MLP neurons of a small language model. Each row is named by its layer, matrix (gate and up: input weights) and neuron, and shows model dimensions 0-159. Each number is 128 + 32 x the weight over its row's rms, rounded and kept within 0 to 255. Numbers have three digits each. A neuron's up and down rows have the sign that makes its largest values positive.
Before each neuron's rows, "fires after" lists the tokens most often just before its 100 highest values on Wikipedia text that the model never trained on.

fires after: " pro", " qu", " c", " con", " ", " Qu"
L8.gate250:123123141166106178164149126139103101125152086135128151110116148162156132053123135157158146154157111185162126214151116206098149141052157162075122121140128106172112102123142146155145143183117179152131129099088127159124144135098130186146107147196131131171103162149080116190133068128142166126130153148134160129096132136079131109154122120100138100109066111130106092058183090072109106152151139133173117149114114069092108088126066143175180103129138144087143082132137130078116144115030069
L8.up250:125143140128114159112101101132159073135115093097117121098110126136163101116090056086165162156122167131097200097116123139049145137082173117152153135103099134179115074151132154150123146150119139154180184102137154102108196085138117088137102182105171130136129179119110110100162128168137197109140077130105109055115138174107125152139117144055109062113126167061079099150162136098098104098107154130164109164164128124106132042143111097107157192105106104131097110153139067094088185159144151

fires after: " b", " B", " ", " Re", " re", "b"
L7.gate22:058210156118170159064194109144134162129152125075093116161105164150074155142108174104122153121051181131075131169119110177082152131124148123113139155160091130106078134136142137161117115176102096169117159115088142149125093073145139083127119193085108103130133182118140090133109145154089155188084117134119152148142109115119089161144149157164183064125181157126124106088105105158122154112143111084147107105146127153147055133109079096105123150169166124082097168176166080131076120118077105
L7.up22:168105154119128124067130104143128100121173165112160147087131076141107176090137159085064110158125128157119122164133139168119121106095182133078124115123208173092162064118069116156162085128175147123148094099135128175137177136120108180169143084152151076124118074137179103131118117137135132069090142138160102114124140128128140139102123131163130103134159150126133175081158088121134113171087161089117167201103140095082121114121094144104139116113166105255078097121113145132122084126117097

fires after: " be", "hy", "p", "e", "le", "pe"
L8.gate346:121077144127169114091084108082147140234113164138141092131110129196182164145146125141121037127113171176160157136073107158068108124111087174143112110118120146104156056088076134130089114128080067152161161163128103146145149121086123108117132121154135152129126140152125069113150095158137140126074111143130104107128123116080105123135105189118179103181091078167144099129154165125167118117121159125114126113129059129145105086184094074146109101121117109150158117157180121158133150215083183
L8.up346:120132150125099128134081102115081141122121089135083112082127184117103090110115126100109131100156121097096083147087118156177118168113124092143143140126129158155125106160113131129078101113120143204221073100139072122147132133108167167120088121136081090163124129188083105102141152130109171121137182200097119061088097110064189113106128117094091114168132139102126109074129086087150099121174091059107197165174091151174169104105102143145099144123120121163095121166106156102083081146188086

fires after: " St", " st", "at", "t", " p"
L5.gate239:085136170120159134098104093138089137155139057134055076087164147093094113093075150101120170142056108116168195107133106106150095126158174148131140160110163152150079096139108051168069092170121182107075158130162167129144183127060127133138130157052116169112121118137162148138209098148165106081114159117153159138135107155137131135106133114148169123140136123112120087126132082119150148173123084084094175139123154076146147107094112077149065143138116137166133113113186103149177159159095128
L5.up239:201087149190119108112166200118162126086133127151114091084131107097125106157134148136159098135138164138057104146122057069131149140170168091122140115200103135147161132112091037177147138112162176152118135142139175103134135166196102101128151141103108202116127124166151144131107128087090109071098091184124161132145103131147081190127163115071175122096134123149079141100151082155162096157084127134154048178129107094120140131169156172122142159168093120120131121147142085129119118174119133

fires after: "e", "ro", "la", " pro", "p", " Ch"
L5.gate233:148155142119128123099105112147157144181106132143173085116140102091116127150109165148154091085094144149107153151114135109083172090063176129136104136130122126187166046182058107099107179138124153124150104128119143078129087139136159101109123137124121109151114073175141117123124090126115093090117103178112128205101130173171103128135161186110097216168122131099113109114186087119086127069056137122140120181135120092152168150151093065118059182190107089126128081147124113052133119138144134
L5.up233:088125165090146148121147100106171098104101095180113079114121166184106117147142083084154094172110122152168169095120063078127136117145093119123114156115138140165143113096114122133192087108129130101139186157108109184128217151131104117155102108156107053139138151161139136070108131108128138108135180113160057118111073108095202121139111160060208142129126114096117134134134131113157138127133180147132154138132149147105116118169136192147059078074130127123089075143114114126193096182163069

fires after: " take", "vel", "man", "fin", " describe", "im"
L4.gate401:123144224111138149123126143214171061107081109095183171154089125146148134118116120140093123105113123109118178102119154130170151123139088096113115142152081171153068152135156106157179166096121155137111120157127098133077140143092106080147127088158171129125159083137107130196158118056167125177078108128223188151101086097101117110086122095122117141138066147130180112142092102037159105150140142156084134164143155164066121115111158129139139128110072099096118132124155137117184131119141125
L4.up401:120133144107110136131154116114178131076073151151182131128080119157153160122121111131136137081140171132091120089115206170173125112156115088070126127105095153151115142177119108156171106099113169120090163149163095122094156116098099142074177132128160147061127168171202115174121135069090101133074097102198135145091092120118124127142158099115111143105091186159184152116193144107145084077120157107071131189149114162094159167165139099168162149177143135094132133111119154046182113149167142

fires after: "le", "re", "w", "ne", "lo", "de"
L6.gate238:130147100132137119139179100114117138100119132107153171142133118078028084084123101115159071115074132139161126148088124061101139150132113148048086089139150150139158140124157085132059077141116142156137118095124091130154085138114134153184136094090061095181163161161110158159066116101167132140124144184222121138143123095145135121152108155097147122169117085168131102109141180124164163153153145074080153131168153084194102097180114146082137094166126139108168132156080096168138127100160103
L6.up238:170122083126133095094163094098100117185135136110183124045128131112146136145144102121149140138115122169134106105061166199127078142084151108132133128116112044068108159152156156144175192150113119140139139088099168150114095215166106071168171172130093129131120100138146149139108134128133108108124185137192150137106161133130069167171093127131120147089097079139175137170117124189063109135097059155076155173131122128170134122117136087150137078115114118148156125154121153138119179100177192

fires after: "o", " po", " O", " a", " the", "lo"
L7.gate364:111108167147145103079129124148154198157081094142111093093144108157143091166134142152100155193073135071164175131054131134047139110132107120104198117160134135238156110144141105140085132141189146085135096156130168159128136184106145160119152150120072118158108122110148140127134133111120160090106165144077131079112091111160144162115121132134129158116151114161186141162097132122072055154102128128118131124100101191131161133151095179129128167058172187108125162114106108154112158118060102
L7.up364:139102151115180128122118118144155106125152142157110132077123143152104095132149106124163150141125113171116175166123102087065130124131173129190146144175196079079238078073138156094130122175187165107091138120114174156130114113126140154116093150116138160052105130064138139085120175158165138181124144106140151120096181176178103161132164095134128108114151095139147083118086105098144081116122165182126209084134150123186138167144109122157137159170146118075134140128142190190083110112129134

fires after: "\n", " Party", "s", " |", "er", "."
L10.gate339:116141214166091153122133157103088126110109109088100100153131158161095106109176139116122133141109138131132077075083128165140109123121113141108132125170143138216088126127147219139103124140156153082117076123183110099143110169095099151115178055129146131116125148093114079141135165099113095109129094144109159086165150075124094095067183129067116144042115087159102109121146139122099109168127057134134084160120137089113082162103085157143080140181089109071091099130144147116129157185103173
L10.up339:119127108106104125150128130119106158143122125103123117115172140125110133053130101140142170135129113104124163173098178172123060143131147132101141164142101111209180163083146110096168146197176075124119101177103161106162116114137106113100123122110160152093143161212138109074120155109131081195131070055196112109179163135113117153112095149122095145138107099163102106101118161098163129078138141124136162096063169129138096088119135104114175088142046171124085063057130117136111106085096156

fires after: " se", "s", "ro", "C", "c", " de"
L5.gate143:138119109131149139152114177175174143119192163103116121101128148104109085109118171187133141141104121082143130133187077100141152094078090112157149158135135100125085138142101078121109160098149164103143134121121221127126181093085120126107172162128126084100124115122152136156098140107099183123140100157153184112111129121136127155180083118102155109117126142113094122075138132097161134063103147213131083130171153108146029120099130255136102103138124094068155100084169128109127120134093072
L5.up143:113090091123198174103146148177121174097154152144104121120152158101172151157133095147160116170130106113193152119140100130168135142160118124145121079154145115167142200149117152179130146154079119130142123094057170129120215127148183126145171140160093138122136156162079159119127185131128129125039167133152079160113145125106116113123116174143112151167124159077159164120160148108145163072099136131146063148187108163109102108106041122096101143140073130118161128099106084124182171085119204

fires after: " Al", " the", " a", ",", " Bo", "\n"
L12.gate380:053103124180110096054129130119086078128154146142115142125123157150096189156114110165178088147163148096180161199117122155101164155100177197136122100081167126101110142129074116138052155101119113089097110101159105084127101154164133167136174110106134130115140118160109139057113120115126111183167139168144130117163155088098059133132121080178127148164136151125185144155109175110115115087157061197132109143197104134093119104133162083151157131092123129111088169154112154131111150130060104
L12.up380:123121113121183105202110116124091139047140129157090191097099109145178139150146138126175164124114203074119140124106058151069108120109127157130167112138139121101130140101104143113152104181189126183127193135117138130104202159153135156104174124168097127087095099185134163130124151128164122117173106123101137144112213145096180165113154109131094133146106118130125156117136108119200122148105123159149129093088109156164088180088172119149159070199168141155149158138141157146064125085079107

fires after: "s", "en", "an", "n", "is", "u"
L8.gate129:106160126160140166131181117107086104123098057144127164163175168082141144161141099213139155159112135139164154122156183151084127140179053140110089108171164115099140191137099135179124141121097115119181166139116130094175111146116140087134128064167083097135095115137148128131100152091073110140112089126125133174119150145127103187187141121141106120141141076110134127114154174178194099083058166144092120110118171141104114055082139124138084080134112151146103130118104089057141085080104089
L8.up129:167112119143106159184104154135116125128145085145084110113144056127106134166133163147188105152171198185149208125125126175128150162069096105142130132171129150167123061148162085147140102136125121173197152086149128160118101135096081123111130101172113084151127130093174092098135141095090174161114157113138175140147129156186084115141084161103151149109089117116127127116109162117083096050143180139110074140127184135128138125099124069142092093145090136177075083094118152144092173075189152

fires after: "ri", " Do", "ro", " lo", " do", " to"
L6.gate107:055108211094164121140097174153131110118129060139118092028114112104167118184108173081121174117094085145133098153130092121132103138074103100117163076136139122143133091155048161147126135187077137137140121164137158126139129096150111082156185137124096164131107104104143182114121176091120110084123157107174140160126154136146165113092164138193115121088179152090160174169133138099172157164061112109130110118143066144109134144182066107101152141105128118138186135140128132112150086175149109
L6.up107:173118186110132054115091222093109177122158137108107118133131076137121110155154111098114078124121131086115129168145133126122105135171137123117174091120110110129143147151117117126145132162123198151126166070057085122111140113116135157140091141168169164157085166150071095131132132118063117084132117111134159091073070165179127029131135084155128154119143127129032138142140079106094133206165131096108167085110115163095151147147139117152148120117136180149166088112170085137094089158108093

fires after: " ", "s", "ur"
L13.gate63:186148118102104162099160146126151090142070193139100126144091127149103178159198116118096133092156142067124124149095165165159109059171122173132105106090061164078165140107109103116119153077064193135143124113150160107126129138120100146072084113126168140199176071099110129079107206110139159149138150089184092146136147094116146102092170068109097128123101141116121126078113100087125121108113088120185073108127161116082140136166109135144111135078118127102072136134110149098150102169163167
L13.up63:116105162118136183163140134120120136141157140138164121211113148134092151069103106081078092156092104187106120157115115148156183177156127113074131118155109135130080154107120150131098152098166077099167137111096117150164154183079108210107128088156109184113182109108149131114128110119188139110088141110122108166143104054119138088181101179146118106090121140177085122132108127140116188127027120093129165072158083115101161101127151196093156139135117135121154153099103115089122094136050140

fires after: "re", " mi", " Mi", " St", " Do", " st"
L6.gate176:090136117134102104111130167176188105091129110068134157036123177072098131132164124094122064122147118119174104139083184148105122132062148099124145172133129152141129124172128137144117121155146138167189130171066171132162078164146100166077151128067100212117073126174104148107136183140122134134116109183106145100098082198198153156124122165114110132166105099130143114143152107104141100136175152135118097140134106123170146121121129177124150092068137079177134093120143079147191136114078118
L6.up176:131113221157138111097083188170142154141126116145142106062132138127120072112139140177155083124151196143114160162082162147118102141095133101117116165118124155085150124125079094156116109147164096064116100152136194185106136111110084151101128164164118222097088079139129135107162163085105109117088095185141119113093060139125120138131115098117127120143089118134161130175093114151108136120088172142156075181095149171104131100163170098198166097131162080190157095128140127172115128108084172

fires after: " ", "s"
L12.gate174:123122118092088127145148066192126054132124149142073119157123094160102098154175095146132122088119074169181138178173122158107140148182115142077097158110165150161156104160089068128112147113102142153139097106152140159109167092193113078158168157126149149166131099122068129138137203163074105134181183088129140140145169137082135114137157135107117093134143061166117141086117175163148105105155156174121111099125045196119093130166100066113111158109085118131141129098112136142193141141143167
L12.up174:146216090147092081202160170137062112166133147176111114146171093106152163100100117096115173118132091120101114122095116108151101191168110160142107162118087105136147104134168117142162118125144111192100153114141117122165122113159154156154104064099128138162174153111129164098090037100125173126143157117147144149160093100128137147151108202150133085059111088129089102142169192134172139091137171115087132138168157080077159143121128161116106144163152097193158203109133139093130137118095086

fires after: " ", " G", "en", " a"
L4.gate226:126139104116134153144127114143088185125142128085099098179106156082110136117161130151111086152129080118095182134098113142137109138112131124142159120150124136162184134094114153074107159126208141097137180184148124149169160126166082137120172106212102125112130110139146159186153108122113149145185173176095115165092135159121067127153071140148153140171146093179079164097065159098037159083167110127183160172103104131083058158127130162141133133087138113089168169063097121143165127100158121
L4.up226:141133136143128177090073145155159167144088148137139150106112094133181158119149110126134150123098152129145159127082156145144139079239186101134201175170087110170166112129120123087153106150097088213059134106138073089116098167163130135103129141158056200130106106139169126057135118094115103100142143154126136149170093118139121085132120132065147110126102141087117100150169121135104068134140107122170190127127053168106133131090091112128124154119206183126121155127120100099147088142132108

fires after: "-", " ", "e"
L10.gate441:111155114149178160137084139115125101107096098134124141133113107149183117159132153114197085155138145124151087109128140164114066191163154062151084123114101085179093197133059081128107095133105102120132080181125051106128144185124118133065134104121134179121174114133106165125113100171155126086149105137153172115114066086101114174166111104112063063091146179127128141071147085169163180128171096134096132123122098138154125178133093103177102152133113165148144168162155124120192152103124159
L10.up441:090166070167107151129104188092109152153139143091093110098133144169124149085095077134142101096143174106077135062146171138090118103167096133133095160110086069118175113180158154135114150162093167122172116127097226123129152127173110129130144169153141137155176162112113117207113117119107118198104129110117140193115123162155112169142102126102143095147075128204203184093097143175112135131118116084092113079146179105051089098109126103134123176143116114106126105132177118119103092115116145

fires after: " ", " a", "s", " re", " A"
L12.gate281:089150127158122172135123137103155155073132091102099120202082171161122093138124135090132111135185147156088156158035133104125115100165127157082098121131126155164111165134104067072111144096139110110099115133105133164119134161162111135145156165134106108109136172183161101110155075116153130138189164138106197126148108076139054164167123174185120128114195106138107096069167116176124170063125099118112114104075114120146142062118094130144128115170181117160096142126090069181183114151104155
L12.up281:120143150113080136172108147153143130106185101162150129118131125155038168130166117152133117115162121139096179079123129111166196131186121123136172101131164188069150144107126104163115097137099148150135088127145140144151124122155106152143090036179135132161108124166123080150138149154146097141167198153074117157179150095122146116103118113052142102151092171155157130098118174174148108108172104131139136128054185105105135154163183103117164049106133145177139090128101142194091092185137098

fires after: " J", " B", " Ma", " M", " Jo", " R"
L4.gate297:187069125179131159132113146117085153109205122118176156128185093129116122133156119095177055169168129116139106062126111168112085096131117046119124092137122124133136115113085077188082071110037109063095123119158135105101127131122164158150145072079106134129118154089095131150138060140093119105174137162100117135149138157151090186090158082118163151152142106205154113140135142163119136130151077151120101088134129132024133129121133144150101140162145136140156114093093159142105140121165118
L4.up297:117075142108118141095150142045135163152203188140179103105179121056109122150161134087180063153139147124131156106044141155130105099094104118131131109145139100108093130112098128141113112112094078129120103107130119117146175135140111185133142074100116173181144085111089136133098083123140163110108105080094093156090124183200108139118177089104117130112101102154102094148145149132146094171133090145136129089140141130055105178087110064156095146126228075081139155139098145121128152109165156

fires after: "ur", "s", " V", "mb", "m", "b"
L4.gate236:144101101138083076162129121077142138020174124148127071147095156150144151164170151137093089166141165137122060130111166129133165115115145125106093133182167155155139138105116058146135186114152152159168123178127157137108109131167178173153120093219132125132179121140064162117095155133159119137162138072111084127165170112124120099137092138125119151117141131139136134029129084161172175082072154051143171146135111103112109163127138098138171089109140145148076158151129094086134112144155140
L4.up236:167119130171113146146155108113100137152142146083115088158104150116113123027143129129142082126083132092125104132177131083159118094150096107127114110091133140109149096102175080152155052128168115194166075098130130117103165169100101193146138073185181158158082171180123151119098114140162173094084139073090128128157122156084101124088139120104111087125108148119122094153113098119122121172163108139141128091134055173067095105065095127101134113169136099100179201073117103134128101182099149

fires after: "d", "man", "vel", "p", "if", " Man"
L6.gate194:142100168115091136092173110125127094152159125196148155126143114142112145149073113165167110164174049046130111132107195187098086131114153104145109145108074153130117182094081107124143179188136138089038149135068124151118147100133047119096133155112099091134132121174149189080131110079117077089095135125171127156141109113152104084103173109130146148164096113073162162115104086119170115082099144145075142173107115144164101126191143122108139109126100096112115094125102101104130110101183120
L6.up194:114148137173154165087116123111089054101061132119121106111077112120150202143120103143111132122117165129125130132084145144130141107139191079066139137130155141137198135101090146112112133174186105133100117127178133138095094136133131185104179182153114136184100155200061121136074138072096140108110120092116152126086116107094122203156128147181121108149096147146103147113168077168101178134165207131111116161089118197113124049133172095112114119128110147107112100165124094165109156182143093

fires after: " ", "ra", "w", " Ra", "s", "-"
L11.gate53:161112130104129143128190104107164116068146110096101100135161097132070116117147133109080150096150177111089133104146135177097202116167127095108147141116079161116083101170154101127136158162128145099099143097130139122101196081124155066077143168127104174108121091119064076115133114116105089121120169180065101087146140151087103166167151140146081102119083052192105168083139147094170111150086165087142131085175109086112117133129196142156134197068139124139115133098144187144130140164114148
L11.up53:159152146105117089160172160134088128141116108145140108172148139137081151171138174135126118144169127119072090121126193177162095138161060099132152125096100118113100136225152207199151118137109093161142142145145171130111116080111074128163156121152100120104132143146144134136091078139120104034152097146078093207139131145097144148119149099143123132129090146104112155132158173139164128107073092101117143121120111138125121110172204117081107082133199075156107135180102131053183127108090116

fires after: " Mar", "ent", " Jo", " Ma", " an", " Da"
L4.gate50:143128103130102128146158159182101149127149145082090124125189156131173107183100114113151105041147120138115168147114185176114127100099127107109074133197156127115119123126071139141159152102070179118106119121150066108203192139192133148165140045122136133075103123129169115132133094135125072140155096144130165152180174108201157150140154175161126139136110092171110146111161149104127165147102072144137085110144092143097173161142096080127117158129115143141172076150163148140074172186091123
L4.up50:177114096103077110160133107146096110127158145147153166079107100137118129089106139115132160182092128150131163126088072090137074180089120114112173085087163118122143104109171115126179146113101179073110195149100153193101113089097185148122096137066134137183054157171133131080097101122120156101158086119142134119109141169168134131147164105069056093095104126183149122104143131158140128097150122202151076088113130151133100131106086127167109118150173178162135204110103150078174125145163143

fires after: " ", "ce", "."
L12.gate31:134127159173144106152138130118141101119107113182103091089141127146083070173116113088149111096158125113126145124120104114090112118174206129109099120101160147116098154139127152092168149098146153135052147149113154162088188113165172147121136142101152060149131141129114095176133098167123172135159084134101131109123103113110121104099117142138120045204083109098113143116093237133101070133173144145114112159108079110147064084173127100132088145088154114143187100210127143154197134062120151
L12.up31:120159126136124128130166164150089078093101147151087157138152179117097131127148155122119111126169117159117151113127121115100131084128162061136125154108171107150159097066159143131104153078161135156112207147140101092115087118142186204167163124109140072101170158115086120113107110156157118110172135149121106088207091157163136111099130105097127122118078083105064155134137125108055105198121150139130084097119132145193155195080086151090123094148135060120113116157128108146091191098128037

fires after: "w", " sp", "re", " Sp", " Se", "e"
L5.gate28:170136096130154111097128116104106124123141126169110149092185153097168122153107123093162127120167126071108143076143140120152154117134158116050102112190133116164182095149154163141095160115135169081097112112114196098076159056158147134130230096126190133122192179134137170063132076138086161101079136169151171138108145084109106129133171175127124072097173183074131160124179130147142130134074131120108076119197160135159120153138090112113151111138143177102123093121115087128103126110163131
L5.up28:200079102090182128083087103191068153174097107111156119058147142075120072150104122121096106126118098151116156122114137115136113114107110142078130123145098118114178115158137137071175173092068043178167170106151091139052164158097112122103182146159093149123116086171109120158167109160132123069180170138132141143109138130129111173166128122103139090130159135122163118131105125113157155133186105149110202069135106225135156106143118109171114112153165111123117115135121143138087103107168165

fires after: "n", "er", "°", "re", "en"
L7.gate245:126162103114138077128108117129100154084128071122166119154152095161165104128111184119215101154111117127117083099158159204112072075175103105110112142161164089125123119144090146147107111097128101171063103109140135150119111169151172111081107113075114130159099118080156137118166164135214124218111144110164150133170151110142147206165099152167207152182092124151070086105165101148131128136123144183111164162114122140099146103153144127113122107120132100083158164108086061105127115110120168
L7.up245:129090168143130099182134101094188146148114154147112126146125154135103096143093137126124158112143177165139110129094135096148135110119076128085119119152089103082138100106143150158076132163073136100202157129103136099142105090135151155100078157170077132167058145098127193175116145101095140139119175109177127112054114181114076123116066082119131167079080128056179129103146185140070078130147110075097153129120125101121095171151136127154085193107153115160056143107122106171071178127120135

fires after: " ", "-", "n", "s", "en"
L14.gate373:117136089118141107111084105134037117190146095131098129144052177142178092070127089186156071181117092133123111163125112135146173163157108085127109138167159136183119142168115128141117146159162107095084105170175124141109102116101130084099157065090077165146107107122202137128196129131124104129109144120083137152101097140115109145146072155170108100167134150153170152136107117166175148121160093132153166163111108132073142177156057146142117106082139091076129095103131153183051118165130138
L14.up373:112143142125120171145126056152150111125115096120076179144125118128124149070157101113114142144144116106160187078100101144130161129162112137100109138076104131170194120183145158072080095134066148085147122158092169166086142114123092143147087135164117089159111153108149172085113112140095132143111158141087105167083166088127106168190116085128137104130067089151129075136170088149121148175125093113215147122048155114053112092077112108121162128171112181079116119150125151131088172174149090

fires after: " C", " c", " sp", "s", "al", "c"
L7.gate221:074092131130134155130156094152106127134162116159095132137197118093131133145129116136135148133079114113116090157148067136120162122115166120105206142105126132107076170107044077124144098123154149163128216187046133129138136141029153154125093169159129174113116107147158136109101104080106122107136093039112146176135150157165070125190117128163149121085140119098148095093163143135120121152097173133092122174123099120138142129124038129092094148090134086116099158158116167087150133105100074
L7.up221:084139093075104137112107164139080063117124121151136154148162173078147110145130124102090135190121110147178118122197096150133169139146123150151119096205161115131056161109166159155107113117115124117106117121119116126141141146172197098157151148085085110162081136114151158143136084156150164136015182132124093152110104116138158049123127129155136107099164166102169076170149188077107117120077143108147162078111128135158114167110080148155178127148162163110059080130141140134093168087159132

fires after: "|", " |", "ot", " Party"
L10.gate87:123187165101134109127165126139120117109137137146107047167137074063085097132122097117156132138128139160149094099104135147124131093078124106199125126188107111183150155112129105153149147098133122091091116153179148163152111133127125097087126119118111187161156136112139105146083130113128145112131106166130179056117051123080133162111150197136130146097118161132142099105098125110147120083155063171151168127216109150125091160130096153148125194187151083110065152137189110176195124204105155
L10.up87:083182144121127071109119077119174154117111117118098119119129014061093171146055093129129153078124132166142103095079108145150077140118116074083104144153108148196143140170107166070168130092172148099182115121093125109153112111139164130146097151134119113094146074131135148123169119097155142117111124120115092134134136073106123091127115157155193155096116125117113140156122145112171169145132161203148136165179076123162113131100153138151161155157121165051136129133129137200107155209081099

fires after: "n", "b", "mark", " b", " f"
L5.gate265:077154255173138165091123091131120089178110059183133115141120137102076144088092121187123106101147135123133088111151182134142181111085147113124110119100124118149089107064099145145151177105152125138133164120093103108148163159091089139119204132132069116155150118178124102163141133177109160044123087169133081090105144132120110178111139117190119122168110160108170121152101106153109141162140148137119073059180149122121099087074161108133144166105148120128154179112102128117097092113132118
L5.up265:128139120170144152097155149102149164134142180161119181174142135185125112095104174093089084145102111131139082154182181120115110149033179093101145174108105147189154077091135094122160115087185099152136167122114109100101153176166110133089109107127134122116093143118118109119103117052133116116190133179151134132145161157161140136157149042158145117150089085103137085130102133180088110162102161073131103152111148141155133116130162125124115190113109081119127119135139096177047164103036136

fires after: " ", "-"
L12.gate205:133137137140113138129100067173098140175165115150096124144147124177133009126095097134123174133128112123084103138120060132126132087082141155050111093129140125145142155133177094109128156171112152091123117121101141093083085090163102184123142177172109154168138093103147109126126192177125122120147136148097106133162134149128093152076098101133144157090128149051089183095089151108087062097098127100094092159092145097135161156134127096168127123125186073180074132158156083153105117133209115
L12.up205:143167139101074151121093111122076115182165093130138129174140069072178169132107077144082112117100104095112121057136108105120158121120097140117090159111113121121083160144075112126142149193123170156135162097107105112118072089157061149179156096103100048168095144158151142146133089170145136133123167110115076090140155148122092160143123155186165113141172146165101136176112184090082074143129128120102070122148137096121077127153156120164148097106147130136083086087101167112050070140098167

fires after: " ", " m", " M", " qu", " D"
L14.gate63:138124101109110167144148125127128120146101092202124101115152149102094052169125089144137117145195130118141143137111115159112080129141167132165124130166123143111142122118132185116156138187124098103131099098170156151103120111171108146160126159083127127211144152148100109117057099131068176234123128095117152154082096149093119176132148148128113071107087114082152145129154134090104106108075144094137095091162118088134120114139099031129140153111153122166131136005119200128129156095112095
L14.up63:140124185183177148116148136092131133095147100128158099128121137137130077067115105175100155136140159152075176087131150200171128193116148144178150179163163105122124077148128102114074122123113173177132145132100109163100107129165144059160172147081125089104126146129124120114147104155094172132111103103085133108159133163082062081149145174098124108134134077128108090123151102072119110175147109106118103163111141153172092152195133109123164154047176141197097104118132073051168117164146149

fires after: "s", " se", " no", "st", "y", "op"
L6.gate391:143192091140175176094092111163134133159161187108098139153146211073093115162063128128167129162163135163112159130115098129110126132097108151059124115112088131122162185153087087201193132152086123128151140170163115117153150108131103076093103182184055116114208143164136145159163146183076118122137109090147176138128113112151143126102130145096152124096119094178168145120165188140105183114118079161114174133122125122131158097152141153120080118143101196145156124136100111102137062109123129
L6.up391:163146175156229161112122171080131081163107133098154151080133129090129146162121139122167170176167037125106155109181144082123135110105111141073116147188161165127145153117147138172130158138122082144146124141129110120165180147101138139170166106110045093171168187154098152103145182103135151100155136150103115144144135131140073099143115138137175107146086142073135148083194179131153159138137138166130166111154143102115186155079121086139114163148134122113176134148098108126136042163096185

fires after: "s", " S", "-", "ur"
L8.gate370:163138155102140173131081144119096094031163117150134167165123079135140128090161100118124143066157079100118128122111117175121112186116087140081118171121067155121139135141129096123177194137148112123139104107158148140168163163187132121158167178132131128138096101132133162109141093099156125093147106107115146149133135186112078109096108059149110165060091092127131095134126171153164153139150150096144092063119129242112054056182145159119097120111111139128083091139110119136139142107098191
L8.up370:133105123073134092113087131162167167149141195129164198105139075124132152152186137097089186144139115122096124106134096148142142147133170142167155164160124117178096153181105144083182129100079135082074092172123160145130141122110060181092114106088170093074143135140109069124092131108081105012141168073074150081116160099130158161115112161163114140114101117145095047153114126128137186147117117131135141145147172116107126126153122104139106155168103161138121152044137118121125146160138090

fires after: " ", "c", "ri", "y", " do", " de"
L8.gate60:108107124111131099180083183139138142174092107156104150161094090135135110126072116110134060107170051140160115120111090059119112130102152195140164126117121156137172092181151169145180172120119112136125107133093119118081167094221119105181124120116108103086105067105177172089102143121114172189103136158128184163179089129150137114133149133108156119149180105103121094121122149125134079153187082140080096086164136110177145137206155115127159137123119087118110072129085099100105093134135077
L8.up60:167103141106166079077139177164125147143171103179114165053158159130084079099158128158125162155158139099141135112121140126114154136085139124142169070136122133101154182147130070083151066140167112123141158084192106100180127125116137092121127132201120153097131164132082061125145119106089166102109164160118120123166146101135109128119143126156164105057107097117102094111198126121154100142152179072123128134194116097175161105088154160069152208059149103112137122107106125125184142177113087

fires after: " ", " |", "s", ","
L12.gate41:155128184164099093117138098147050164110182194165152085105116146095111124097139076121106122101127135206146141133095096081173229124168143074096102055119133152086127131129151117137111136144085083142134120090159108130084056101129122066102153171042109142127200133106079191125143105082090108150149164162135140152109137155099090139113099058157117118079086104147128101122192147127134067135129120134112151112103143099094133126093142110151100101095140095138158096112151139163137134129135131
L12.up41:166118108140072135095115131136051093115128092131073090114150087189123090126128073108046111092075089123167106156143164108122155145186117133112125125093129191085140122159126116100137129150123177112073166115130104078069138113112128111155113148103142119096097119151134237142142091068138137170071157125128120153100140117123129171128098085194149087058099115066171143153109168127130120092061080131092163122085124136165109136133161120115129111129132175079136161095188165098121088114130113

fires after: " ", " at", " T"
L13.gate263:207134124106119117074069095112111128144155147203092146156107117139100050187138109169083159155127157087121129110181095094153176089155115103145131113108125134096142159113135146120173140153135169098099117112184133142066076139108153076158151064140135111164146113145205093096111093141078120128088140117120104194071092168153095153117134065189132094099132103150110118133100158055110084151138099124138103084092123095140110199156115147212118148121144145096152125144169155125139108127158106
L13.up263:078051179128098137132106093105176114122122055180109175105116104113154050060156115089062126154113106086203171161208119193150116120112108129090091114152141167053164124101092143121165062138107134111130164096111122119147145146135153211085134110081144155148101085125118190139143082106088072114132144109111129108092091150155124120090103135164117160120093132099140149142075083115108119110121169158117121145097156146159118120149139137130137149110201131119110126118098137115071094078116137